python train.py --n_layer=13 --d_model=384 --n_head=3 --n_kv_head=3 --head_dim=128 --d_mlp=2304 --vocab_size=16384 --activation="squared_relu" --norm="layernorm" --norm_place="pre" --norm_eps=1e-05 --positions="rope" --rope_base=1000000.0 --rope_fraction=0.5 --qk_norm=false --attn_scale=0.0884 --bias="none" --tie_embeddings=false --parallel_block=false --init="normal" --init_std_qkv=0.0327 --init_std_o=0.00641 --init_std_up=0.0327 --init_std_down=0.00262 --optimizer="muon_variant" --lr=0.00877 --lr_mult_o=1.5 --lr_head=0.0043 --grad_clip=0.5 --warmup_steps=200 --schedule="cos" --final_lr_fraction=0.1 --batch_tokens=32768 --seq_len=384 --doc_mask=true --train_tokens=330000000 --steps=10071 --dataset="wikipedia_en"
MLP neurons of a small language model. Each row is named by its layer, matrix (up: input weights; down: output weights) and neuron, and shows model dimensions 32-127. Each number is 128 + 24 x the weight over its row's rms, rounded and kept within 0 to 255.
After each neuron's rows, "fires in" lists the words (lower case) most often at its 100 highest values on Wikipedia text that the model never trained on. A number after a token or word is its count.

L7.up2011 [126  93 125 107 116 136 110 148 133 110 175 131 139 154 117  86 106  64 129 103 111 143 158 136 130 124 122 111 140 149 146 130 118 163 156 122 125 174 134 114 125 116 158 106 116 130 120 107 140 139 123 105 137 170 117 134 104 119 125  91 111 144 132 152 160 142  97 118 138 107 143 117 100 110  98 102 147 158 100  94 155 154 139 143 140 147 129 150 131 138 145  71 156 166 139 133]
L7.down2011 [134 143 100 139 137 140 121  88 119 152 121 144 155 100 152 152 144 196 161 142 126 119 111 100 161 151 139 105 134 111 131 136 120 155 117 155 152 114 128 115  89 128 103 140 149 153 162 153 113 151  96 132 133 119 140 125 103 135 152 134 113 136 161 137 134 109 128 122 121 139  94 121 144 151 147 137 150 120 120 173 146 103 186 120 103 104 144 147 119 101 126 135 115  97 170 146]
fires in: "the" 39, "of" 27, "my" 6, "and" 4

L5.up1689 [140 140 142 133 152 111 140 137 147 125 134 131 123 154 135 131  89 163 161 116 115 141 154 111  96 113 130 133 150 141  64 146 121 149 128 108 127 136 146 170 128 110 143 144 137 172 102 127 127 165 119 115 112  72 141 131 167 130 152 120 126 126 146 127 150 129 107 132 141 130 101 121 117 115 108 113 108 109 147  79 126 142 122 137 143 116 142 152 112 154 120 114  89 110 129  67]
L5.down1689 [130 126 112 106 118 159 100 110 153 108 108  95 114 113  66 155 147 120  82 123 120 117 122 130 112 147  97 101 130 122 132 112 123  83 117 113 142 146  95  99 150 105  77 137 120 121 123  95 102  91 141 132 139 130  95 143  96 100 132 115 126  65 129 105 164 150 151 117 109  84 148 104 131 133 139 148 139  98  99 131 135 137 122 111 140 138  93 121  85 170 154 132 168 135 127 177]
fires in: "in" 35, "under" 23, "starts" 5, "started" 5

L7.up1041 [115 156 153 141 163 106 132 109 106 160 109 132 139 113 155 134 124 113 118 134 132  96 164 117 140 144 133 105 117  79 119 100 134  81 160 113 128 147 146 136  85 103  94 114 188 113 131 179 168  81 154 114 104  75 108 169  96 166 131 155 123 148 161 170 149  96 119 135 107 128 109 134 169 162  95 132 102 135 117 135 130 139 129 126 115 151 173 116 117 146 118 102 152 145 117  78]
L7.down1041 [109  80 158 131 121 180 112 162 122 105 121 138 139 125 110 130  80 123 121 124 130 148 120 116 120 111 170 150 174 118 143 135 145 176 176 129 154 129 106 137 175  98 127  68  64  92  95 119 133 124  99 127 156 165 132 123 112 136 123 100 145 116  60 146  99 158 169 124 101 130 129 107  82 105  69 126 142 164 189 114 154 120 161 125 166 101 144 104 111 137 160 121 140 137 106 139]
fires in: "played" 24, "history" 16, "playing" 10, "also" 8, "play" 5, "was" 4

L7.up2047 [120 122 146 173 177 139 130 110  91 162 174 152 134  88 113 117 120  90 140 158 112 121  93 114 119 155 105  98  99 125 167 148 128 164 140 114  77 157 110 136 113 132 136 132 124 126 141 164 139 151 161 118 111 121 142 154 134  93 118 165 154 113 115 114 124  82 127 164 140 128  96 161 133  88 123 139  92  96 112 102 116 111 158 118  99 105 137 135 141 100 125 104 153 115 112 110]
L7.down2047 [136 134 150 109  82 153 104 163 114 113 149 129 121 144 119 152 127 135 174  98 148 133 168 134  98 111 154 116 140 111 125  80 174 119 121 142 156 121 129 109 150 107 141 160 145 116 126 114 124 131 143 134 162 117 154 131  94 195 113 145 148 180  63 107 122 122 162 152 133 137 130 120 115 137 145 149 152 138 127 151 137  95 115 137 134 136 108 142 133 133 152 142 167 117 154 172]
fires in: "in" 82

L7.up1222 [141 111 117 138 105 109 124 116  88 125  56 128 133 149 125  95  90 147 110 184 158 119 151 128 148 116 145  95 138  97 110 131 110 139 134  95 139 142  77 133 105 140  99 130 145 175 112 116 144 149 125 127 105 119 128 149 109 111  98 118 117 136 120 117 155  89 176 117 109 150 179 105  98 146 108 144 145 154 139 110 121 114 131 105 120 137 136 155 130 161 120 174 127 150  90 128]
L7.down1222 [141 140 107 101 117 143 147 107  92 134 156 115 138 139 175  90 125  83  95 144 153 123 113 110  90 116 154 119  82  94 144 121 140 148 157 142 129 106 120 111 117  93 120 112 121 131 132  65  94 108 142 160 111 131  98 111 145 138 130  95 180 180 111 126 148 101 126 129 126 108 115 120 158 122 115 110  91 137 131 144 141 107 152 158 118 133 133 102  86 104 127 125 113  99 137 166]
fires in: "the" 49, "s" 12, "of" 10

L7.up1879 [164 104  87 139 180 126 109 149  84 115 152 113 135 131  95 132  88 132 131 112 115 135 119 127 105 113 195  90 187 126 137 148 165 149  90 116 105 124  93 141 153 125 153 113  91 132 100  76 140 144 120 100 114 146 170 117 173  83 145 131 144 138 145 143 122 126 107 118 139 133 154 128 150  99 132 111 117 140 121 103 108 149 137 109 173 163 130  91 159  98  74 131 108 105 118 125]
L7.down1879 [154 159 157  96 145 176 147 158 113 139 122 116  93 160 159  94 146 124 113 162 109 107 165 118 105 157 136 138 112 122 116 178 126 147 110 132 114 141 145  93 142 136 140 129 155 117 127 122 108 117 106 162 131 121 172 120 138 129 119  90 118 167 119 102 173  79 140  94 131 146 113 112 118 132 145 123 117  82 121 154 113 123 107 146 118 155  85 105 126 124 135 125  82 119 128 150]
fires in: "is" 41, "has" 17, "are" 9, "have" 8, "according" 7, "may" 5

L5.up2286 [138 135 148  89 153 137 166 131 133 127 119 151  99 127 144 136 102 166 122 122 163 147 117 145  99 128 177 105 109 140 124 125 157  95 157 120 113 141  90 148 121  90  69 139 157 120 102 114 101 119  97 137 153 131 157  87 155 100 111 132  91 135 160 123 155 137 133 157 134 140 131 152 115  97 122 122  86 155 125 130  84 126  86 128 145  99 144 134 112  93  99 141 108  83 125  93]
L5.down2286 [156 150 120 144 118 136  84 107 119 128 130  86 129 103  97 101 156  79 148 138 119 149  86 144 116 122  79 126 133 155 134 187 106 110 103 102 158 113 113  81 160 128 141 164 157 134 154 136  88 159 138 125 126 122 131 162 145 163 104 112 178 138 126 147 166 129 154 104 127 119 138 103 107 148 144 136 156 126 126 135 128 142 127 105 117 163 120 107 175 137 112 124 162 138 124 123]
fires in: "s" 55, "some" 9, "several" 8, "two" 6

L5.up522 [108 139 118 120 150 101 138 139 122 112 146 133 125 105 117  97 122 124 145 138 111  91 138 185 177 121 138 132 118 103 146 131  80 156 128 121 140 165 148 107 118 105 123 121 158 117 111 132 174 111 181 158  87 132 104 118 144 112 125  79  72 132  60 159 128 129 122 156 118 141 195 153 121 184 133  98 121 114 138 132 105 110 144 113 127 150 123 109 129 121 142 115 123 156 119 124]
L5.down522 [136 125 158 107 140 127  76  90 124 126 167 119 150 143 115 126 131 126 116 139 110 187 130 120  85  75 139 115 145 157 127 124 129 112 137 136 133 102 133 146 142  93  98 163  68 133 133 151  95 152 113 111 140  97 126 147 120 101  90 165 147 116 117 154 139  84 142 139 151  60  81 107  92  86  69 144 128 104 140 103 134 141 129 146 170 118 141  98 140  92 135 135 147 127 107 146]
fires in: "i" 20, "one" 16, "it" 8, "him" 7, "he" 7, "himself" 5

L5.up1430 [109 138 127 106 126 100 146 121 107 107 114 128  75  83 122 123 145 131 113  96 141  94 181  70 132 138  85 129 146 114 129 182 127 136 134 163 169 150 162 126 158 124 123 117  78 134 110 139 146 118 102 136 148 146 133 131 137 143 152  98 120 127 110 112 123 136 107 134 178 110 150 105 112 132 117 138 152 174 156 176 123 109 142 116 178 104 114 137  98 130 116 160  87  81 129 113]
L5.down1430 [134 116 171 113  95 107 147 119 144 113 158 179 114 115 124 147 136 138 147 153 114 150 135 115 104 134 122  90 147 119 115 117 140 138 124 185 148 145 100 149 164 128 121 122 192 104 127 132 131 117 141 118 117 150 132 108  71  66 124 138 108  91 155 153 119 159 157 142  96 107 114 143 119 149 144 125 106 129 146 104 152 110 110 144 105  95 127 126 132 109 151 118 134 116 158  86]
fires in: "in" 65, "as" 23

L7.up2057 [145 121 141 106 127  98 104 151 108 119 200 130 124 168 118 132 129 114 132  91 136 120 114 137 145 137 129 139 107 126 146  99  95 121 105 160 136  63 146 139 152 102 136 154  83  95 129 110  99 126 141 116 141 148 131 126 116 119 134 135 177 128 133 132 133 138  66 185 114 184 167 103 104 169 163 143 121 105 181 145 133 148  79 123 132 118 133 138 100 114 120 136 145 137 143 146]
L7.down2057 [122 138 119 169 108 135 163 119 128  78 115 142 114 122 136 106 139 139 137 169  98 170 118 109 107 124 145 138 107 187 147 111 108 132 124 153 114 152 136 109 138 131 167 110 146 159  95 115  93  99 144 200 145 149 115 141 141 115 133 132 143 129 130  87  72 118  91 120 159 119  84 120 124 125 103 121  85 119 124 119 140 129 116 158 125 169  86 116 165 154 137 132 108 139  93 107]
fires in: "for" 27, "to" 11, "on" 11, "in" 10, "over" 6

L7.up1232 [110 129 176 107 163 123 115 122 116 147 153 121 121 219 150 123 142 126 117 118 116 141 129 123  99 163 128 114 188 144 154 116 158 130 110 166 124 124 140 115 123 100 155 200 103 155 136 160 168 123 114 112 125 146 111 134 110  96 141 123 101 134 143 106 131 137 129 112 119 122 125 131 163 110 124 151 111 104  42 110 125 132 141  95 151 143  90 102  97  95 149 154 142 119 119 107]
L7.down1232 [121 101  97 149 100 113 154 116  84 148 140 111 142 126 161 146 132 122 115 107 116 143 102 156 135 143 135 144  82 150 139 115 155 139  93  87 128  84 149 131 122 125 110 118 137 118 145 118  76  94 124 159 168 173 116 142  89 135  88 160 118 125 131 158 157 135 127 142  63 101 156 121 165 128 125 115 112 147 143 126 160  94 159  98 105 114 135 138 136 105 166 138 110 150 131 126]
fires in: "of" 45, "from" 17, "in" 16, "led" 5

L7.up307 [157 148 173 140 178 112 136 137  86 154 153 125 150 161 159 102 111 138 136 109 139 144 115 120 163 121 132  84  90 134 142 109 122 135 178 118 106 157  82 122 109 131 137 143 144  95 164 113  96 100  76 134 115 148 129 115 170 142 120 146 123 139 132 120 146 129 117 116 130 104 129  79 129 113 137 136 108 139 164 141 114 152 103 144 117 106 117 107 131 146 143 158 139 123 172 105]
L7.down307 [111 133  50 109  84 120 104 138 167 102 153  99 114  91 119 141 151  91  95 149  93  91 126 166 131 119 151 140 128 140 119 136 124 138 111 151 118  92 121 136 135 149  94 128 164 156 131 130 158 189 141 112 165 125 162 127 105 114 107 126 121  93 108 145 179 129 101 148 132 124 143 117  87 128 141 118 145 114 163 110 176 141  99 151 151 185 107 118 147 127 114 113 104 136  96 151]
fires in: "are" 21, "is" 20, "was" 15, "with" 7, "two" 6, "three" 5

L5.up1011 [180  54 116 152 129  94  85 147 138 183 112 117 151 111 133 169  98 148 122 138 127 129 151 148 125 123 130 115 138 143 109 134 168 161 151 131 100 144 126 105 100 122 158 127 152 115 138 179 176 140 131 130 128  94 178 134 147 133 166 131 166  83 134 140 171 117 157 105 114 124 117 152 112 101 136 140 123 117 113 119 120 136 122 106 166 132 120  90 182 133 149 169 128 116 105 165]
L5.down1011 [115 135 146 103 144 114 117 110 123  87 132 146 139 142 105 139 141 111 208 103 142 140  99 157 104 144 101 170 108 131 107 128 124 142 105 124 108 145 140 131 108 132 132 129 121 139 157 116  75 146  86  82 120 159 159  75 106 181  70 136 101 131 153 118 110 119  75 136 171 147 139  91 156 179 125 145 121 157 128 123 123 132 129 117  90 114 144 190 143 145 116 112 106 151 138 144]
fires in: "and" 65, "or" 26

L7.up729 [ 86 100 106 139 138 151 117 134 167 106 149 159 106  90 128 149 109 118 169  87 107 143 130 118 140 110  97 116 150 149 160 139 136 119  82 134 112 134 143 165 199 108  81 163  93 150 119 126  94 143 103 110 169  75 171 145 165 158 110 128  91  94 133 111 115 163 116 148 161 148 118 130  41  51  91 103 104  76 144 100 129 119 145 153 113 120 154 139 106 140 136 120 167 122 130 165]
L7.down729 [178 117 121 159 140 115 111 127  87  88 146 116 159 158 147  79 130 158 126 146 151 137 114 116 106 139 111 146 102 126 156 137 135 176 101 139 147 106 106  56 102 130 179 109 125  79 131 148 134  95 120 149 118 106 141 105 126  80 108 143 126 146  94 134 103 153 119 154 158 131 136 104 126 201 148 136 149 117 110 138 158  88  96  99 121 135 109 129 144 125 100 117 108 108 112 129]
fires in: "in" 52, "season" 5, "estudios" 4

L7.up446 [106 123 116 138 106 159 132 133 135 181 148 133 130 104  89 143 130 152 171 112  83 103 120 123 181 114 109 141 137 128 171 163  98 139 159 125 121 111 122 168 135 127 143  79 106 135  87 124 132 103 113 116 155 138 123 111  78 135 137 115 125 114 151  89 110 124 126 121  97  99 169 108 108 121 120 110 109 137 117 135 148 181 139 105 150 133 182 139 139 174 104 123 119 151 129 114]
L7.down446 [ 90 137 131 117 167 126 142 120 151  84 132 117  97 160 146 128 124 103 123 114 136 128 140 122 129 135 190 113 155 147 161 126 193 180 101  73 109 175 119 148 166 132 128 152 164 147 142 117  86 127 116 129 131 150  97 149 117  91 101 125 159 122 117 154 180 120 138 112 111 145 135 152 137 101 138 125 149 102 152  97 107 166 175 127  89 170 157 160 101 109 106 114 128 120 182 111]
fires in: "de" 31, "of" 28, "la" 5, "du" 4

L7.up1469 [119 158 115 111 109 190  72  73 159 167 146  95  94 139 133 134 114 145 150  94 153 162 166 155 129  84 113 199 103 113 123 146 141 100 138 189 134 137 106 112 102  98 113 173 116 134 161 155 108 130 113 117 136 112 202 162 111 151 159 107 128 115 141 138 136  96 110 107 115 149 120  92 147 123 144 117 127 132 152 122 105 115 105 143 149 134 163 129 122 122 134 126 161 119 152 102]
L7.down1469 [117 136 107 120 185  88 160 158 118 123 111 125  95 117 125 116 153 124  94 132  83 114 152 137 137 157 143 138 158 139 134 133 125 151 103 137 131 119 102 150 144 104  98 137  81 101  75 121 147  78 130 130 146 160 113  95 174 127  88 131 113 171  88 143 132 133  81 103 131 145 153 147 101 129  98 140 157 127 111 167 109  93 105 138 113 123  90 154 128 165 162 123 123 119 130 112]
fires in: "and" 57, "rochdale" 4

L7.up569 [139 126 133 135 110 151 120 141 123  99 119 102 152 139 119 135 106 125 124 131 106 130 101 135 123 102 146 159 125 107 136 113 114 148 126 139 106 138 146 145  95  88 121 133 137  88 147 165 147  96 132 150 142 114 142 103 146 136 128 136  86 116 115 139 138 142 135 142  97 113 137 125 138  86 106 106  83 118 103 145 175 109  57 150 111 112  93 134 104 134 140 167 134 133 177 164]
L7.down569 [153 106  96 103 104  83 133 112 137 112 134 147  96 167 168 171 126 109 154 116 136  99 139 137 112  94 121 152 134 108 142 112 146 138 141 138 121 143 142 121 172 134 168 105 111  88  94  70  89 111 116 154 131 171 128 162 158  92 150  79 136 154 125 164 131 140  96 119 136 171 131 174 109 109 114 136 154  88 143  90 170 145 138 124 135 154  94  70 138 159 123 108 124 131  86 107]
fires in: "was" 35, "began" 6, "been" 6, "as" 5, "is" 4

L7.up2034 [ 82 130 106 153 103 156 119 130 112 117 134 112 131 102 183 129 141 131 117 144 142 123 117 106 175 175 158 154 144 112 132 122 142 128 165 115 147 124 129 170 139  78 114 125 104 114 112 117  96  99 165 144 132 124 114 114 128 139 148 147 126 139 162 110 119 124 144 125 150 148 109 110 147 127 171 163 119 140 128  81 126 113  89 185 139 104 142 112 121 120 143 151 146 133 119 101]
L7.down2034 [130 136 116 129 123 101 108 129 113 122 128 144 120 120 124  88 123 173  85 122 137 125 106 130 143 101 152 113 171  93 104 134  79 131  71 153 124 131 152 101 174 115 115 136 137 150 144 119 153 121 120 113 129 143 155 126 198 104 117 123 162  95 101 128 132  81 133 123 175 138  92 153 130 139  90 161 130  98 108 147 152 112  95 139 104 168 123 125 116 120 138 152 125 116 116 142]
fires in: "was" 31, "served" 13, "as" 9, "became" 7, "elected" 6, "began" 4

L7.up1349 [126  94 104  90 130 141 153 114 112 132 140  99 104 181  91  95  89 123 148  72 116 116 119 119 180 156 110 126 178  98 196 133 110 167 131 190 128 165 149 132 119  75 150 125 102 137 112 121 122 101 153 120 142 162 161 122 120 164 124  91  97 102 110 170  99 162 123 131 150 114 111 115 107  80 132 134  98 134 123 131 150  86  89  96 113 110  74 136  69 152 120 127 193 124 145 159]
L7.down1349 [105 147 120 132 149  74 128 110 143 140 113 130 122 105 174 113 172 156 121 155 112 135 131  84  93  99 139 154  81 141 123 160 143 145 116 112 138 158 128 129 116 193  93 106 120 142 153 130 162 169 106 133 118  84 133 124 145  78 124 163 158 152 131  99  85 120 136 138  91 147 147 133 122 122 129 127 149 125 154 103 153 153 143 174 147 129 103 130 179 132 160 112 106 140 122 126]
fires in: "as" 30, "in" 29, "on" 25

L7.up138 [132 115 104  87 105 123 114 122 140 127  97 125 122 125 123 116  99 134 137  99 119 125 163 135 136 155 124 150 143  87 139  93 127 126 123  77 143 107 138 156 129 125 134 148 155 117 133 152 102 116  85  81 134  98 112  94 106 171 116 130 170 151 141 128 151 130 120 145 124 119 118 135 116 137 109 123  99 130 134 137 138 140 157 111 157 147 126 130 167  78 127 165 112 109 150 132]
L7.down138 [146 150 142  84  97 188 119 137 121 133 120 158 123 124 148 115 140 131 119 102 165 117 119 120 140  86 148 136  97 136 137 118  89 159 130 140 117 136 113 131  90 143 171  90 110 164 135 134 149 149 151 140 139 143 151 172 139 148 123 130 123 133 122  91 153 135 101 141 132 122 127 115 140 119 170 152 190 179 146  67 113 103  83 139 140 113 130 102 120 111 118 152 150 121 134 125]
fires in: "and" 53, "his" 9, "its" 8, "or" 7, "the" 4

L7.up833 [125 154  75 147 147 131  91 125 135 145 157 145 121 120 102  84 163 104 143 135 136 120 151 150 123 118 124 127 110 110 142 129 111  97 113 148 125 115 123 190 146 113 152 114 147 109 130 138  95  81 118 132 152 111 128 109  84 135  76 100 108 143 137  85 140 130 169 102 122 109 147 117 151 137 126 170  69 155 166 163 134 141 115 156 120 169  95 133 135 166 125 131 113 132 107 104]
L7.down833 [ 98 123 161 107 164 140 150 120 165 110 104 115 148 146 110 167  57 160  88 127 110 115  70  89  99 145 166 137 153 146 114 123 153 172 147  85 136 103 132  95  90 150 121 148  54 116 132 103 134 169 116 116 119 114 144 140 133 138 148 126 154 153 149 139 204 128 131 155 170 150 134 163 120  62 138  97 187 150  88  83 130 122 160 107 164 104 148 140 108 152 166 149 143 124 138 138]
fires in: "and" 39, "following" 9, "other" 9, "many" 8

L7.up1042 [102 132 136 157 103 113 128 139 109 126 101 117 133 119 150 126 135 139 141 117 121 116 163  95 123 127 109  96 138  93 100 161 131 128 136 223 193 134 117 127 122 154 105  41 136  99 131 138 123 106 115 156 136 171 157 114  81 151 127 148 138 109 154 113 160 167 108 125 118 115 127 134  79 138 121 148 135 137 109 152 137  95 160  93 131 116 111  86 105 135 113 123 115  58 119 165]
L7.down1042 [181 127 118 138 110 131 102  98 131 119 129 145 124  81 143 104 113 107 159 145 144 148 117  99 107 127 144 141 150 109 111 147 136 125  86 141 146 129 126 144 134 110  82  95 131 157 127 144 152 156 172 111 140 163 169 137 159  83  86 125  75 135 152 121 114 148 107 160 137 127  76 169 141 125 109 190 105 143 123 137 145 117 104 143 104 133 107 121  99 139 134 123 134 137 144 154]
fires in: "as" 79, "on" 11, "time" 8

L7.up1133 [131  55 106 136 148 119 125 147  91 155 109 109 148 121 103 116 122 103 115 145 150 172 100 110 161 175 169 118 107 102 165 120 124 138 151 125 132 121  65 173  69  79 139  91 113 154 125 131 129 166 136 128 111 133 187  89 149 129 156 135 113  99 145 130 144 144 135 108 159 136 142 132 136 109 105 127 134  92 122 167  91 125 149 117 122 120 128 156 156 126 184 110 144 181 132 123]
L7.down1133 [160 127 129 110  78 143 146 154 120 114 149 121 120 146 143 107 130 143 137 142 102  98 151 163 135 140  76 117 134 114 108  85 107 119 122 104 149 146 150 123 115 154 192 125 127 116 169 147 150 104 148 152 104  88  92 110 126 117 110 115 128 151 141 163 130 148 137 122 101 131 103 114 115 166 136 111 143 128 158 128 108 136 101 153 108 114 115 126 124  92 100 145  91  77 129 138]
fires in: "and" 66, "or" 20, "berde" 4

L7.up195 [160 142 160 132 160 143 137 167 123 126 142 123 159 151  93 138 119 123 102 120 148  58 119 135 143 152 138 129 105 123 191  99 140  98 124  95 135 131 154  89 122 122 105 134  98 112 132 131 158 115 122 114 141 120 129 107 143 154 115 119  93 116 105 122 119 127 144  96  94 160 110 122 142 137 176 125 132 122  88 119  99 131 149 174 137 112 175 122 106  94 126 134 110 133 133 129]
L7.down195 [152 145 141 123 153 179 129 129  96  96 124 145 129 157 148 135 156  96 141 141 117 144 123 139 201 139 128 134 157 119 164 119  74 116 104 135 130 100 142  99 130 115 141 129 152 119 127 117  76 159  73 126 121 117  80 147 137 129 146 112 151  65 116 125 122 157 141 117 109 110 112 149 127 129 136  74 148 140 118 107 122 136 120 131 137 124 155 120 162 142 158 159  94 104 111 107]
fires in: "one" 67, "two" 13, "three" 6

L7.up1726 [137 150  95 100 139 127 120 144 113 150 104 151 136 138 138 161 127 131 119 109 138  93 152  92 148 139 155 177 117  95 120 131 122 119 144 155 131  87 141 117 101 133 181 125 109 114 105 156 155 158 107 125 139 126 126 142 145  84 116 139 113 113 126 133 139  91 125 126  98 145 109 162 156 129 127 115  79  79 124 119 129 127 106 148 158  84 145 132 163 142 157 174 129 133 125 119]
L7.down1726 [135 144 137 127  79 115 131 116 141 121 125  93 126 120 143 135 140 146 101  83  99 116 170 131 134  98 166 162 144 100 121 100 120 166 123 134 144 147 159 146 167 113 144 134 141 125 136 109 136 132 129 149 180 137  80 114 105 153 126  81 150 131 120  97 220 109 103 138 164  83 147 109 127 110 170 157 177 119 143 142 144 136 180 147 134 121 104  75 151 128 138  89 116 124 141 123]
fires in: "was" 23, "is" 21, "as" 18, "were" 10, "are" 9

L5.up1633 [157 143 135 132 110 119  78 105 154 134 120 120 124 146 119 109 106 109 154 163 122 104 121 139 173 104 143 209 148 138 112  96 138 128 118 127 153 110 159 162 127 110 126 117 152 107 120 111 155  80 164 163 103 126 161 128 125 107  99 122 112 133 141 143 109  92 168  76  82 142 176  75  83 104 106 111 150 150 126 132 121 107 160  92  89 149 154 120 125 154 152 101 143 138  99 110]
L5.down1633 [107 133 127 153 141 105 138  99  91 166 122 118 118 143 119 122 189 135 116 158 130 117 137 122 142  93 116 135 139 154 131 133 143 149 143 166 137 106 145 141 171 133 152 155 132 144 164 138  89 157  99 145 126 145  83 123 143 120  74 135 115  94 101 145 161  98 162 113 165 116 148  92 109 143  94 125 148 129 106 146  80 140 144 176 159 154 125 116 112 168 123 139 138  83 140 153]
fires in: "in" 52, "from" 15, "of" 4

L5.up1463 [154 145 156  94 162 158 129 143 115 132 136 146 141 161 187 131  79 101 109 124 110 127 127 121 142 164 146 129 125 146 157 132 152 140 114  69  62 132 142 128 141 153 121 167 166 137 152 147 132  90 141 114 108  79 174 136 136 153  88 169 184 138 109 118  84 132 112 127 116 137 132 114  95 116 118 134  97 114 117  75 143 147 108 153 137 102 122 126 147 132 136 167  94 121 140 106]
L5.down1463 [ 95 136 114 182  77  96 103 106 156 119 144 105 140 117  92 111 163 140 143 119 124 138 140 114 120 126 111 153 139 122  77 125 132 139 158 124 134  87 129 118 151 138 140 111 149 134 130  97 129 145 155 109 159 125 147 112 140 118 124 122 125  55 125 123 112 169 107 132 138 103 132 141 125  96 147 158 140 127 119 105 123 149 130 130  98 149 104 127 178 152  71 115 151 115 126 161]
fires in: "of" 38, "was" 19, "with" 5, "on" 5, "in" 5, "served" 5

L5.up314 [ 87 104  90 163 181  74 136 154  96 122 108 111 106 140 143 152 135  97 128 160 115 140 175 114 102 142 128 111 103 111 135 131  99 129 117 131 106 163 110 136 140  96 128  91  80 105 119 111 107 147 114 169 132 175 122  84  99  97 165  66 126 115 155  83 143 165 149 138 130 135 126  79 133 117 109 125 134 127 149 151 106 131 145  88 132 145 131 133 129 118 141 164 102 108 130 161]
L5.down314 [107 139 105 121  77 115 135 155 154  85 144 111 116 151 136 121 139 149 141 123 104 134 153 113 131  97 130 158 134 157 149 106 149  73 138 147 140 125 114 111 142 105 145 129 134 129 125 118 153 156 124 134 153 161 145 108 127 115 146 121 127 125 125 102 198 147  90 141 149 115 175 164 105 158 133 108 142 100 113 125 146 141  99 138 109 146 102 108 108 138 120 130 121 221 132 146]
fires in: "to" 20, "had" 14, "may" 13, "has" 9, "could" 7, "would" 6

L7.up293 [139 106 145 137 139 131 104 107 124 105 136 173 117 107 116 134  78 113 167 154 124 143 103 135 172 171 142 141 125 108 144 124 113 134  89  90 159  80  98 153 125 114 168 117 153 157 145 120 152 128 113  81 186 121 127 108 156  73 130 118 144 158 167 146 132 142 106 112 155 130 139 111 135  97 138 164  89 105 127 148 177 100 179 105 144 122 144 151 105 115  96 136 157 138 124 113]
L7.down293 [150 118 140  81  98 133 166 130 130 131 123 117 135 145 121 128 103 137 122 121 118 108 155 133 155 142 140  94 118 119 114 101 145 139 150 122 124 153 125 112  94 139 132 140 105 136 113 146  65 120 159  88  96 147 150 131 126 144 113 160 176 125 113  73 184 117 181 161  95 106 100  97 101 132 114 132  99 151 165 126 113 152  87 152 133  89 110  91 143 115 162 158 131 105 147 162]
fires in: "and" 49, "his" 13, "the" 10, "its" 8, "or" 5

L7.up1550 [122  78 128 132 119  98 105  97 102 122 173 111 111  89 157 110 116 158 113 136  54 123 147 119  94 128 123 109 142 127 121  84 182  84 147 112 109  98 124 132 152 176 126 149 147  99 140 114  82 108 127 126 122 130 158 151  91 150 141 125 153 104 112 130 127 157 148 141 166  72 126 125 135 115 105  98 134 114  53 146 138 161 126 121 177 131 161 107 166  92 111  93 143 168 128 110]
L7.down1550 [151 183 103  94 115 128 165 135 153 136  95  94 141 106 118 122 150 136 113 131  84 104 166  68  97 125 113 124  89 124 145 147 128 118 141 151 159 134 114 120  95 111 178 113 100 108 132 135 158 149 169 129 162 155 151 165 138  84 106 124 146 106  90  96 127 115 114 140 103 133  83 145 162 121 132 125 125 133 117 122 139  71 120 119 147  86 115 160 132 168 118  99 147 192 117 131]
fires in: "then" 26, "to" 24, "also" 17, "later" 5, "would" 4, "was" 4

L7.up936 [146 110 126 161 120 124  99 144 105 107 114 115 149 123 116 135 137 161 147 122 178  78 102 101 169 175 108 146 151 116 144  74 116 110 134 137 132 121 156 113 110 125 145  87  81 113 125 148 116 120 194 207 144 137 151 139 120 160 133 125 132 136 141  76 125 138 113 122 120 133 144  94 155 138 123 154 174 156 171 132  88 144 122 157 121 142 124 113 135 135 154 136 156 150 137 120]
L7.down936 [157 151 116 136 100 155 116 132 143 128  89 175 113 116 121 131 132  80 120  90 124 133 169 193 122 126 118 119 112 119 155 117 132 158 140  92 179 109  87 194 122 139 174 186 175 113 131 124 124 167  70  85 129 109 112  98 148 113 167  96 111 163  97 136 114 141 139 191 136 153 148 126 134 121 157  97 126 141 130 112 128 146  85 111 106 128 120 151 137 147 173 118 133 137 139 115]
fires in: "with" 49, "and" 22, "small" 4

L7.up1845 [131 133 171 149  85 107 165 112 147 135 145 139 129 124 115 124  79 113 123 150 118 131 137 120 118 105 114 117 131 133 135 108 143 145 123 158 108  98 175  87 149 120 104 128 121 154 163 111 132 135 132 112 117 138 140 100 167 104 132 107  82  91 123 135 199 141  95 117 138 106 127 136 151 128  83  94 103 119 116  80 131 140 106 176  95 181 134 138  68 159 147 152 112 119 145 121]
L7.down1845 [103 144 169 123 104 144 141 156  82  99 108 158 181 110  99  95 148 143 164 136 122 162  97 105 157 144 180 123 136 124 160 115 121 102 143 126 124 118  51 154 126 151 181 140 104 132  96  91 108 118 108 144 145 125  78 142 125 150  99 100 162 118 119 150 123 149 155 152 135 158 124 153 139 107 154 158  98 140 114 148  98 147 169 108 123 120 118 115 151  91 142 144 109 152 170 123]
fires in: "as" 17, "with" 13, "for" 12, "two" 7, "three" 6, "five" 5